Part of a small language model's weights: capped logits.
MLP neurons of a small language model. Each row is named by its layer, matrix (down: output weights) and neuron, and shows model dimensions 512-703. Each number is 500 + 40 x the weight over its row's rms, rounded and kept within 0 to 999. Numbers have three digits each. A neuron's up and down rows have the sign that makes its largest values positive.
After each neuron's rows, "fires before" lists the tokens most often just after its 100 highest values on Wikipedia text that the model never trained on.

L8.down752:458496520437563533565525478498495453492521498534401557470484477443521476513540499511448574489535506429478488496510464484541446491494532427568487488468531543441458535470509528532479566440533570487447570493577550517528435482492520424497486479576485508544453532552508495519513482488507439431484537472492562537476497477611510472523554426502501468620516506476461434511556532453468499517496563511470510516441452513553567431454468466611497483503524460449540441556499502463545516463465491510473471505498486399472493552413464509448497496489471419531553518519491443516549452564516512505
fires before: "|", " ", "\n"

L3.down730:498446504408507544533479504444561521544564515504560512564441577490509501504470415526628457460503489486415458549512483535521491495455551547524441556478430518515465497483486478452518522561449522552581463476549564443424567403421541520534436440538522458487509526497497453509469509465520454533472503558458477487521531530442483443434478545480473552513497513576513452507574470447491440458530415459487555511496421514536452467562416539469542512505522476477521497479544485535491510468509519524471533523509587513472503544497518452493442524518528540533500564423407505571488475477537516529
fires before: " "

L8.down424:439432456503462430468508500576510545523496466482531523553476362495599575432535414517506538523517552486483513531471494482438464505543487524582463501444425548495495514540508490499495516492521513534465525530452503461455547516503546520470464476484445435514494495524517607518450441543496444469438549570483526549576484530527516463507525506437551539530513526495498489519526520507439518425551472482527417499513532520491428495506513537399512482479517586540454511450533499528437500526475488489473525472532475495501476476545444546498536542474503475438465474548490484462592478505441493497
fires before: "8", " the", "7", " Love", "\""

L3.down1002:407510535447551537491421441461541568460497512533441484484490487478432557459589489551506456543487507497494489412476546481442516532537517521458502491504503487514470508446472544501508562599534544501622528429530511498530440595546467492547466523497519511469485537472459452510536435545474510477483478426453524491552413522468516509497510509469502494418510487500449509494462499477514569495491508459476473457490520502487475498493552553480464458397475458504496509446529510528441553486543514445461508479456511489502471456559503493513543530487459551471543484517507533558551528467520472558
fires before: " ", "\n", ","

L3.down120:483474461534550500561490586455546417471487464522514478518509522471461457408525522518524523447440518440489498478521465434539517488555489495586518509564509547520519479507585507505508447465576485514497475540506481447457505496514491466540492554543591466460525493449518538539523515426545466479475477553519521483474528400542569557540473519529439516500482579451548531523494512431502529571474473428496497509486530432458472469532541507431474539491524467444526457506488508448479481412437530498487481563571429453493503618486444491548523542486442567493574478451465581504558502491492533413
fires before: "5", "4", "3", "6", "7", "1"

L8.down331:543373513524486507530467467447491496509492494500483487509526467506482505603615464530457475561496558545559502516477491566518474497503556504537459499440525452558494527554509458549493490440544528536480504404523535478510519486489523499524400471483496579585532484513577513500479532456521588473418567559508498433506526512478496500553547487501530472532472504428496513488538501530500497565523523556494453515497493476451497543508434514567460506506454534505438400485487467514518464473454414495509523523516470519484486562430466521445550515531447512560485521510491462487586553502533504443
fires before: " ", "\n", " |"

L8.down2075:496470480488488532463418573436503501538483390517473512548527540474464541519440502545561509534499501507475527535529506504489545465484579448550544502493545496549541486564480449474548454463470513535464498579467458550487503517419556521444544506472507515478463461464463540492494471476430511473463499483526548537492594562548480478527433501482522567474483533462491524470490501486552498586549471529508493509506520538537586507481512462501447506486501467553538475500513486500506511493483532473540484394468478584515434482490451428458516481510513507582559458531532547483465458468563405557
fires before: "1", "0", "2", "3", "6"

L3.down1360:474538516573495471487486471525514482487482487571464477517486525554577536460526601530478486507447420477462444478523408472532489479464479530471492481505499498483523511552506534430564486481460454514592565483519487492472471486507455513477458546497501455429512492440474486490495558523502551507463494518474549504522489471586530404515467405533508461502469512512477488478432523441475466488508481459514466482489469480499526519508596556504463535418461538483505533505527500412461530542485412416573531556574494542488527500495509473446492503529518582495487454512484556541481523479518486433
fires before: "9", "1", "2", "8"

L8.down330:459515551457460592479543507458441468544516554459521545455508491479436516520621463469395456507524483458497509482492553533529519502486527514524452450592481523528479530454524543509495471553616579508524560554483446465406458496499543472488480519450559499539522556511527603521547492514542481552487547425546466518549524421556566470447530526503436506495567492472531468442450520458561578513462494436490494474448483494491534443458534522523496518411425493591512415529523464573492431535474508510479544486543497509429469474543497525479569491450452505548524516523578394437499531548576548536
fires before: " "

L3.down109:550554491499467399483472486468559489459493519463458498472480597541481569479436430524418434540517570511438460483525485487499506481471520507494489470534471489547536486573473559484408529531514475534547521482431485441481472490498511474489472598530477444522548520537507432550574560446437412495485541480414418517533500529474487439474516547492467489530461505467476572446471476442437467478563518514550429605508568460511479525485540443494519549472485561465553503495456538528573451551558520577461524560464502485475526537477498521463536578537499466530489466492447470486479527512464547517
fires before: " "

L8.down1256:462528516493575458434500492526445558489541505466454515479467481428566478479472535551401511506442425502567514497529486457511467476511522552528448448536451501395438502450417540571488507475511487493498491470530527519536482430528504518485587477502531517547477519491577430472455467472466463508496497511462444544505448526505489487539421427428506543474491435530577523528488573484554460472527490466530470525444517523488531559450471510534512519549505509499554457532554575471514553504527508527495420551498515471510529526516514481521463522442437460562429445512515499497484517467525509539
fires before: "4", "5", "3", "6", "8"

L8.down1267:520527534532515573445517532504464507470424434508534554465514471451543517449485473507530418475569594464550470506538449503445464408424500527511476513469503507472520465474489528487487443516529546521510547521530497551496438496448484498532557499481526515522481530445506481443573529530512502509445486475514481530569467537552544470412511537581500467488516537534455547489465436532506494501465494581502445505471423513554494431526456415529439555473565516510510497504457448477480535472503509502493448508468500526534504430450485549476521503510576445482541518502548517504498462431507473542
fires before: " ", "1", "2"

L8.down224:411492603583507511450497531496490542583475522510542488488556502528510518498575489527528434403525412573456555489550535461537535485483451558520507533485472545441449533516560486484520569410519496529471470521517532499536501513429508544447496485476494516471499489543471528457453479509512470537520486510471420605473506516457476506481453466451525495582529430512499501482447496480446482549462523514484518512498489427472528534515411516465535519590521471457575423442531549466492463488499490495523518464547490452455546566542472497494528484560485570471556449405490543478471491535508469525
fires before: "6", "5", "7", "8", "9", "4"

L8.down431:499544499478501525478532480531496584456537530450470510526481474518507529458450545473519424442471468563511569522483556463514548508524489498414609480544483480467462461501502480505415457466474484500536450503477484490435518527456536421503453552484525526506516440386573539516501504487462482536529497473514520506476519507498522496424416503627509489478477555513511473472546538503501493490471496471574594524476499494502491550451500464512467531424470455502532574481538420505554449548561493574460495491484479541427502543505383460533539531460464560482532524408469517556494497506534527513
fires before: "9", "8", "7", "0", "6", "2"

L8.down436:537511511523519525499501535483559483586488500452527551496472545535485458468481444538440492503468481570538473536578514504468461493487531498496449484429522479516405428498487507430484455511515548508512513474464508563448475499498496501538455508503512519507500501474461458498528511530511565565473423501500524466489433427575475519442482495520462518480471510493528425541505522588516477492443531522448563599452527449456540533481521510468526508467493450488480541444467519474450508476534502477440560494519519507455410448544547495503463537480443541484482535572432576514425556415578482419
fires before: "9", "0", "8", "1", ",", "5"

L8.down1750:439476470443544535520570425469570432499484543435473488446455559484534517446481429507482473480469451498562506478498498553552509525417408590495430493535509476463495416439417570535539557514536498482505474467550479533537434496528505431522493497486558434434540476493554476503472443555501440505507505533463468443428441517527434531522456447464533529499506499514464557460473555479448492469511518528430447546504508517492477540460536585514506539553428494456506520510481464542468546419505491491586521493486498523529507467492501445495505606481501487509464468502452467519609421525503524525
fires before: "\n", " to", " on", "le"

L3.down23:545528521498531489472592576531491534526454483487503521484607590541490499539503566502493518504487523487521510465535503499448441519464395483506494464458514482532436520475499537500480540514473485516523566535477506508514520507560504527499504509466548530502501461492456426557512433553482507471519461561441494505471499462615448537472411483440467501520599456447535492455533524534508501490459521527457522444489480579506462567544549568486476586518492495509502538607469532449526514527416453456523505473503502499450493534508549445566505422484509525551488509482482450571487462473484465473
fires before: "-", "0", "\n", "})"

L8.down1915:545478439541585520470557462527533482498515418449456516485487498518438463520476570457491475456455510452518495489474497456564505596483494537492517564451541401522510596451520460525446513496514544513418491532499546520510464539462516533446525469491472523513509514521466516488485508470524488417489484454548485540500543461477454418511540484487482492464444492428479495547441478504536444499540527499484490473516525464541503520488555516528500457552467501472608509458514477373559523450617543507539461550512503524482401527572529545493524464489488530499542481473452508532523452518499531602
fires before: " (", " and", "==", "%", "oad", "\n"

L3.down1366:499502435381530548436502557447553472507534489472578487464473422483531542465517466572466493475488445484401490556484560447492534534470463498570489495464474537447506504492520554519518498510535465534458508546647494454455538481494523437438490511466456423505481522461488534584522520521491465530477426548459509536509507519537524434501450494521539511481527572559560491419558513493469552481525456498420585548445549494507502501510491461562439512510575511512447548453437506482532492539543542488491587559572449448550504513485535471518493487472560535512468527527482533533413503507472513466
fires before: "0", "1", "2"

L8.down1790:543551508494540552498545520572498417487506433532532531543514572501470582479463516489588486492428460504488505474533502474445496532542519507536478485472510558490567561425417525555521500526545500504487467414511444500486527569572474485472487492500488532449525502443498472527492517564417510451511464401475502531486497596473416563518565502454520504443453502552487491476522530461494483554591496493559440528576487497477528494500488487493457565517424478545601444503516499497534433528484546461458565510509520550536496527509499490424561475486466517522552532496569527492477494560491582472
fires before: " as", " in", " on", " for", " to"

L8.down1763:563502450491465513473475440409484502554509491528473506450551483547534562492425435523446526458505472497509448491474522484572517506435498514539451540510485505460568462502462427377451404486503502545485469468520452552576483498496519546533559489494514417572493524480518484530502572501453584589454572462493506485617553498507508531421556557537517572505483491450454534546497459431486508428543572465456540534586560488537521512515547528500504516439492510489461514473440465452525467488519463466481545520484434492562516479522524498437513491432531540549452461536526493528491484490502595518
fires before: "9", "0", " "

L8.down522:485471524475476464539472523481520417512495441518558515587515448593448495478518413567443550476552516457439459502507526528468499528433447482530502478533577450457457458454536497424552525557507520509459486494526523520447488486420550468570459537453520489605417439441484533495506549484562504540539519585509427460490518471500564524492465528487466575540554475517503526553508527572492519513467543418509503483514551494496485452542460495522509481492507539432552404410497441535597402439530542506461545504543502473478506537553549508543463437544491445572556520548493473480602506441510472535
fires before: "0", "1", "7", "2", "8"

L8.down1734:460446508456525550496529484443526403498506485424459440535493471538443506499470514526479519498480531537460546452553454534504468564464529551562506425485532504523393441502506507481474523403507454463474490513498517548464457458455495480440430542407583477538442496571528548474461517503490512501529532584602565473564461430538478487453525446440502547456490476525512501471433504430550429508456578455516502541514490549502563498463468521531424546434533479458526515509555515537563529481522495418526546545519491495439538451469524471476519514475491568455557463457500539480506490494455501461
fires before: "2", "1", "9", " -", "7"

L3.down1274:495535497414518510497430543466432547510508448528497480516552477471464463544510435462499506470421502522544458557469537523461521486488522540550506467454516448451534488502442525519570492470441486458556455470470500559513495493487447549485480534482444485598522436531477518601555417492509458507555543521556493533555500546449451548478496437409491479517571501499463506468543510563509503526510472479446528533447487486515533494500556535543500522524531531559501520485467508482483484485488512458534466422506536520501569552408468477496520545434513554516546447555498516508475523441569519530
fires before: "1", "0", "2", "8", " |"

L8.down1651:468547527480568557556469608510429483481432534550482468442383487544483476584501556576504494474522434455523516521503531527508553527513545488479471548568507558490502518474567527502548557541459522445544480486476483504495485555491524479494442430506533510495559509612489436451466464491486519468584448501458530457521483614533508555531524502451533513423444467587550525576521489467526436513508516483525494483486517477517506440567492511561468483525506461531489550488534518461447510501480474464517549497518538558501478450561562469528502504497441480481481498500503503491497474490505536527
fires before: " on", " in", " at", " with"

L8.down612:489484486489500514534497507474521443458552531430540517469537599510534536481483525570470487551519487523434518488440493516451567494499504435488456548542512391475513471507418538464563476480522516511572554448470544503444460501437476509496470552572521482472480524488480465470536470513571482478531549499473439483515564532451522462498521474550440490496478471548519526494463572495432467480581506494477560534511496522445493527417475490510459473485478560414462436495527540519505502517526465454506561488532467474475496507555499549427561547551442539491472492505472507475463531479479486519
fires before: " |", ".", "–", " a"

L3.down1695:514500511460479486549443508445433518487544512543489464567512502463515544487495442473583542518457463473487502528489525540493490519499535523464498503492513505526536503518468534501582534450510422477578451512451585480515514494547475536515511551505553485497497513499468447469521488546445559566595515442516492488502472520553512465542479519498424438506510493473499389550514439539421540501455496505467480528481564478413501544493475512494557518511515482526436565495494454515398537563538504529415582531481524511501525505420497566517432578510473540540488504497488494548446541550514461540
fires before: " the", " these", " them", " his"

L8.down1171:519417504506594453468525526533551497562510566564491482521503503443461484526444450529460503541568405525499508482472485483546480501435492502495580585521526442523498523510483467467469495508511532505435519468527507504474478445493497536519482487506495536491397543461422514515455435519474457530554478453459497492474485448397511478498515516552531600488446548461484511479516455533554471417581504428542518464463530509550459537506507517511484524537549464547441482457460534481482512559477509525522481505558535533556481511455503547508461492434461526478599444460532509461418420481422536517
fires before: ":", " |", "4", " (", "=="

L8.down877:567451512481508509515440538430444510536465475458480482448537476592536485474567488456439510488462466544496416489523449500491469506529506526482506549477473481442421504418418505502501411462470511533534486460491474425498473454523483498460473527521498429433556445487544555538551509451548474545512509487447501554452536465513445502522493423491518477509532508440495503499446539528418448471542473502502457501462501479463448510394504501472441439544514474491502447454489499468474464584433472479562562489539471522504535543488511469428500547500462521463502407507533459565593488465482507493
fires before: "6", "5", "7", "4", "8"

L8.down1858:508554547461497538484577424429562523479541487523505499496494518568509505513471509505392467497447569457499504539483495546527502539516445539457514481533452496556466495515507463481444496454514554506514459504509436523457476462449464518539494530455504492467525514514468533457541491614499477495500470470491537513516602533485511535452522449484491565518480481539422493422486422508534507474459500513500538572560474565482525516507515502514543501493543495463503499555526461502519486556512540461451541541595399496401563535449489449494513510502552460506518448472553534534456503531522504517
fires before: "9", "8", "1", "–"

L3.down524:522556482541567465442498527521495468502507474474524486465460531461441498528465497524493390530496464495464499513465560500549505573504571506524479559443507507510485501452565526514551502502532505498534457508451477519501448528482494501531539471516491468465553487543571483501511487533501478532505509568595496461528508542458422521554594491402435501498525452512533561521572452473461455521542600537528580583599463500522458460501508499499464579501465418486517571500534413481487537536569544510495528456495497538563516520565537531508571489517430440492548490515543541454576541485468559524
fires before: " the", " in", " not", " his", " to"

L8.down584:478465534503502447509460488507531446458536489518504577444567465506494488477489564555512445453540512474527478482481479465567487507619484488497452566446459515537481546508525530564513514478499473585516599489495552482494538535534499479503483507566496433556543577547478513472538528446566457574496472515518452505521534511440546512489499425504413428503525486509493494467476527473553543561472518505544447502505473500513551443468508480536546532454543416413546491559508461468522568464414566533502503519456550453514570483506444508494482553532475473523423485529545496493540546549542437477
fires before: "2", "3"

L3.down2094:549539506470486457474541492492506513549479517469496445424526394498468519482482520466523464556495535471496427582485468473537457460482441459413504520483471477495516495477489453497520467483547490487504522442470459544544513459499519572610452493479451525504524434509558481519494509502485502532489488581473445555496473451481458582537502480485558510465433512499511426475535483502502480491500557502563497523474502481440524518511560604505488520504534518519525470474452498519541453488467479543491481549481488507536531501528507510478507440510512485515542481502560486551557501523499480535
fires before: " ", "\n", " check"

L8.down307:552464560504418481478486480495493411501568432435523496547549517480511510547425491498629544450474510508552467530489453465548536567555465451494530462491474505539523459479517508549519506503524471556521488473580578466544460528538490503484460521566473483478475462472473494518480479476546521545475507530523477456429432472456536472555514476526477475554512534560498441466479438531486560455533470500528543495453502530522460516448561461481483509522509537600535508479577474541540550491492474507522579507509499552549447503462456568517522516532529510492544529436541474475515456504529487479
fires before: "4", "3", "6", "2", "5"

L3.down795:479538531509505468434584476485472503468456499513546491513471511467478472480528437458523490461450521487470504539476530486547481509452486501502528497500501449500462462562554547462551544520530510498545530482501491490462426472521514450481441567498471456549498474542515479596404507572527507447511487534411396513537537508463482431531473500503536537514469492561495533432505462507515485506473476460550478519481543500473521492536415443493520495527542450486450504521429508505460555513456475487541503531466435447478515451508443453583551549602464424569493496495546524542460547539537508559
fires before: "6", "5", "8", "7", "4", "9"

L8.down700:446506474529531506528455495466545510521459594480435488543437506579496509407571538537485499576482478498505502459476494491469524508478453453434481494515488505476530502540488553485470474504532482492473450393511432442462492498527485469460524459493453511470515417514450461457544515472435506498485519492444467520526464458531513446480522529463497481485512520502505492493528473499487465493532441493437431502563469450513476453546549516474455502444481497490418473499541530469413564486548454531475526497515484453507444485446471468515485497464425569499585496479495475527485437441560538497
fires before: "\n", "-", "|", "2"

L8.down1911:504522424508492477515528482485508490462519441493503564540460470457551473504526522480543560502431553511539476499516516508553485498522492455587617446491546520574466475527536520481495560540483516424443480515496462516550411496565454480476394479531474588532485468543536496583456469463527527527494497534475499410498568508541565472502493459529488522490470486493515490414484473519493515502467449577484493452433531488496511478456458478463488471489486420400474510535540541514517478471369451548542527524523538582511508507421461528554504520535544610548485494496538421504537406529480455540
fires before: " to", " of", " for", ",", ".", " in"

L8.down592:520540484483522501527581494554514515527529474498501510488470482541537430502505408525581546479476512489499508465497447514515534536550545501545419502483510519431518512469451464476488544513516464465482538553492514577473498441560530474571492557521562482471504502474545473504494547528446570495435538588548512459483472443458552400444487525591524520459496509514542499466507511433476531557392457458496574521489530468425552485410509505503420539484441434447471528455476502466589483442445462551518505491447390519555502568422519545433530517519534516411543446505480515519442511542454587386
fires before: " of", " the", " ", "-", "land", " to"

L3.down910:474457521448514437443453511485534540495585503543478420493484529483548426420576463532465564495528488464462440410480492507529503493530448511559468503477491557506583543439488473474492502510474457513545414502516543458457547556527520447494467533549440393465542465423494488550533476490475486539501528544476588536496422492531549417507478512508463522470521513523478463524451470521454487535534516576462504463491474510487512478560508530484584439450528491597480512461602492479491497437530508509456518515562568473523461492484505465466463572463531556443478512460524433573584422447487445535
fires before: ",", " |", ";", ")", ".", "\n"

L8.down2197:514490435529443550489542500429487517496513501477464476550460542487483518493497468471519524506486451483462503567589374452506452606564532462500500518493521540465502504492496549511473532464549544528419454500518475545521498508463471443531540427485503570454471461555534469404538468550496458487450593522470429457539501495486469502458472480521519516600504500466591524538460456495470484482499503515486580484468473498503587494541463404540383557488567475494468569486525525519585427537513535525481484485566485519541472487450518511415481520533524504580539532504464467514557546457508505499
fires before: " ", " the", "or", " f", " p"

L3.down383:480466491507530528515475450520413482471576519464458498520502585472525528548486444498605550513508554556408484486491495571550429603497534523523515569478450490448432491549454463479454492510466558560549509526487503508421518414416555524508458431522534489586468557477496470540520515467495523472479549513480490426553524517467485427488539505486511447474505488546565494500569467486457392489514403412538461531562497481508442447515447498465551576449557456469541480539504471499462495470545474565449503473515490515496500510500501462553483424539531530540436500452429503491468550488506538559
fires before: " "

L3.down57:459472508519503456487477515546492497477471491515511436522479487503448580443560514522499578448484509493480475450530435510522493502449429529500463520493532501528503479517537502433617518534498502566492459472538530474483505547486517495496457549524579467452482493456546560482443413461517492559499468522425519538527448478505454521466413429537548501506535483506524491529518522495472534484504480552479600525543488502467488503530491550542443516536436533447518541468543508475510514469495484484539489522452480429530544440508524438516438481488551523524478479488509464478483462456477471489
fires before: "0", "ason", "ani", "1"

L3.down451:461490477480484573507504534509536418432529492510505483484459605555481519490569531534470460444503489460538500479479418547517551461513508462510495572574476544472488525494505530488573525504442494594514519479441524505466492515478426520507417503533506544409536527470471418492476500513539503572526465566462464448470470534526465500473516500498459533567495515503515442537549518463520556500538469526434565547485486540468471516508520547532502546569529580479495474449495463467482514486542498424586503519534498485554556440510556436458433514514492485543493504487518469454490453535540497500
fires before: "0", " the", "1", "9", "ries", "ering"

L8.down215:449544446431496490455447524492448457510521467566493488503501541546467487481471512440481515504446452516503479497440457531486483525477530546506464514528528469592490589528467507482552433494539538511543510544425501471522507533441465447510467484441549551546510525494499475550475485509582569523534454505486526505479516553487456501562496550439488574517558477515517461478527518493567417536550532480423470536469494596500456504455485514551508520475528524502452538515511476504547466521506421533506540478501501464497568457481509506460494519452608499451530500510468497531500510551542490546
fires before: "1", "2", "vert"

L8.down274:525504507458449508480502483524504504505513472493496521536526498541484536499523431589454469506532480474513536514474545524478480456482475499478517471601538519560555532447474423557450504491517510496468472515563437499479505446479500443550506520483485428549457502470372513484469496557459485515515443553488507565459505457462524420487515547504513485443563520594543489487507479562525486534469564509507487513572451469515556521531558448488574513499526565541519580529474506571515434483540517497459528485472512448457543474549512522530434456511517556514440524428416530501484497514483522475
fires before: "1", " the", "8", "7"

L3.down858:533494465534555542515499487505513534467478459456460461567439478540424474545510548495597456440585515540484558569519560552531467524480415499457468538494482524486528557494444429497508520440482567472495478439450559512496489483493516526535467519460454550550423556514436472473514489399491540522399500449513503460442525541473545442499567588532538441555457439491466501486519480521534532551511442517455445517599465619487478519451485469533534447519520496476514492486468527499531550432495520476451560519491471483511585537505462554508507524491544515455490509491443563526555542440490519490
fires before: " ", " |", "1"

L8.down653:455611469468536533485460528556500540488469456488497523559480514498573482418538509435549495459427480495503519459504505513488521490460505462525496536437555513438525479534413502519472509607523532491457443509487483429494431538519516506423478532512478454515522491527478462543493469482467545479498490543450440482447514569486458484431614474476534461518539464460500499410573470473470526477494543467455424523590516465525509483503519457451526469536500454502485501481503465578542471480528442545504592468498411561440469522449494496539546518487523525468530486520568492514496480478534494474
fires before: " as", " in", " professional", " for", " at"

L8.down1988:515520468475526486500572460478519464530552537456514493510488507626531528428455561481495465576583454533521566509562513547485510593538464467457535502527474517512426549507475502524457501433479448500535472521483519522526519511534375528473534524528568507501534470492488445476495513512518452465472511479522479511533534519503477450498507460497490525460451483488519508450530440546521534483543519515536443574525530469522486533396534515469482502520457595549475490476569468486485520505522490517481474585568474493500468496502501480542484575478526522507525459502474518455453549455496516534
fires before: "′", " |", ";", ".", "th"

L8.down155:482505552493564475427455475588512502485524506508471526539523525508489437467484552488464572515572499495556488512480466463501450477529561569507444484532526519490449500454508577546475454463493461511510530509490504487557543449501494498528483514482451504511431521452519438494417548543501535451464485510436525503495472509510510487492528548437510567557564460470519463502492555471474375448487411540516502519465513572539497494510523475552585483457586499514508470495469510490551566496516502483507484490458535525552556549467501491452450491512426510432451446458496474560601461535528445532
fires before: "\n", "4", "met"

L8.down651:489480453576442470452523442506524582533440581503444523471490549516471527519464480519478509551483466529502531480516491483486476586516496534420584494549522484544452482514505427473444473422538544407520429501498554555577524522453481453569510508466498511428517528494545512480478495517494469554501520465553483443495554544433488484503553536447509539454470461469459514422511541465511533452456470563537426510540477532489441460515500500412596543526529467423493448540437442460510533488500513510481381502472439470415472508476497484514481466522547530422543485571444556529539551390495519404
fires before: " |", "7", ".", "9", "4"

L3.down20:446517567473522475503473531510452462484554457524541463562513559518445439478497481495434501434507480500517434562575516453499551502496473498489439474505438572488537512490543515496495437504576546519526537508531479548529443456482567481487486478494511463463581447472501429557504443470571467517516562496538461475503499516562468468529429463494424458459492544525546488541501462467523469529521477531489483482501476553533488514455559510507392469481518486517582530488545550462490540513512474451509498508519457499516522523517506460499421529522544452505528487502521545577524523520497462505
fires before: "3", "4", "2", "1", "5"

L3.down2124:465448511541495457462515492495582532524530532479479484560472498522516488493558504482524521466448473498486509538488475539556480485446438467535466502532525481489537504502551524455592509495479447570490486521543538440478499463453465489523499476538492475522518540439548485419460440516548527534452488522516508574536388453549567449448485416548486530489571499589433439488515426551519531447477395445497495507447452506466408462575513530578446436514521480582459528473557528476508474461470547463536586535492503461510528444436473475480457506518501597526473529537507535511484442483514503421
fires before: "0", "1", "8", "2", "4", "5"

L8.down1439:460530549488476441452570486510472425425533430451592537489466449554474453496461480460476458474531455441459508538387531564525516493488498464522469518482482499515420488427540514408489515565455506551478491539492494485448544548528492530556517485463523464501515530462481558596515458534571533484472515562473465552546537485418510468530470490500555487474517423471526571448483503474568411527546558465472498531592545407453456459479485481482486511472553499489519579450440504493493491461561541492530537509492403577526483491503472513518513455486459515458449446445518515488437494498495466466
fires before: "5", "4", "6", "8", "7", "3"

L8.down1869:538479528481466542532452505508515559481545455537471453485481510477492561520483543501451500520436509469467519529528490478425527541569503518525489499485539507555501522502468520521547490508413424464563475558519529484500554468561464455547443573512537466516531457457459482484498477491435450481439487494462462485501457461519508490529480553496448530468540495508501464465522487504397443571457515433446490489516526535472438535397526535494503438467513505510510500426493542594522527486512497480466558499468534514509572536418512468434555433515467474524546469434474530490600531486457514517
fires before: "\n"

L3.down1403:506531499515449491533513447498493469441469500482493440498524492505564444526515449511598484516471477454489419420402557471486549489496500527542492468521482488513434513529491557506514455599523492531552520395450509475475531469477554485454503499512514544545512501460441508508535483568525464571586491506437521486489497485540484477469422545494480584459537484471523496462572533542485533459505506508523532450543505507510493515500503469440487527466506506445518511501493539509363521551542509448487501519460473487462551556502529494494512522452501540532486538530465503498429514514541514433
fires before: " the", " these", " its"

L8.down1887:527520538494532427470433559554476447504553477475496510582551480466556518531527477534442473414514471484502483501585485442505459500523505465502523481514503496479549574406447521453593456505462461552557434494455504462521509503500534532525506532496496502457508510439498472479523432554556412534457463503427543517486509485478468575491487501461535481524511467491536502482447492480506474525482518473490506521449550428497560542493487506430530479539498472498562472458478510482518544454510546452486471546489496465409514480482447509498485536512483507458465514415463476547542480480528523503
fires before: "6", "5", "9", "8"

L8.down491:495502498479439454506548508508561482467550526531512546532391460489490535485514494538513535563551526509479484486529406458461512455480552438495534543486493456543411557538575543531472452486477456528521520561540480500431534516450493469541464495520467548509479509450543519508529508518525442417510514478454487558466493466496481521539513462567432555515446489469512482504490549534465435514521493489518464469507503458518478464482536515458426511488526559518500426465432591488467514479480477471462515477496515518486468541496520620534504528528528536526581478499539506473464527525484481505
fires before: "8", "7", "2"

L8.down1666:511512493496487480534500479513476457461447524509474525454536465508531483562521470494561447518555476530470492517488525535448419468491574428470558633451492481536475574431467492438503460536589555543531510485473529493462482506521499575487466568534543564513489477471528477489526560523522460511460427516447496500500543509450458461403435426493423454439549508466529541462489527491432520466419475500508473547425429505554502478545525538525546494467500536496500518484428490492547553434489519502471629464483489508409473461459533478504441498481470456498493470526509533501496489492529473523
fires before: "0", "1", "2", "5", "6", "3"

L8.down2234:495516490500607533536499483512514516517490506575516593577538510467514504544471481484434538469536533466499540552524471481519525547467549519504546477501435494384435588549467479437468541484521486463489423491514625483523543480492569474476456449558496479461531487553563541557459520495506491446570541497503521598488506495492570488570486538560582526553508445454536471533478458490496508484488489495522497532541429549525475468522456536500540498464447480533496417528527482443509492414407445467500476529474531457514486537528495545482495517481536446464535466515543440521520498515519514518
fires before: "\n"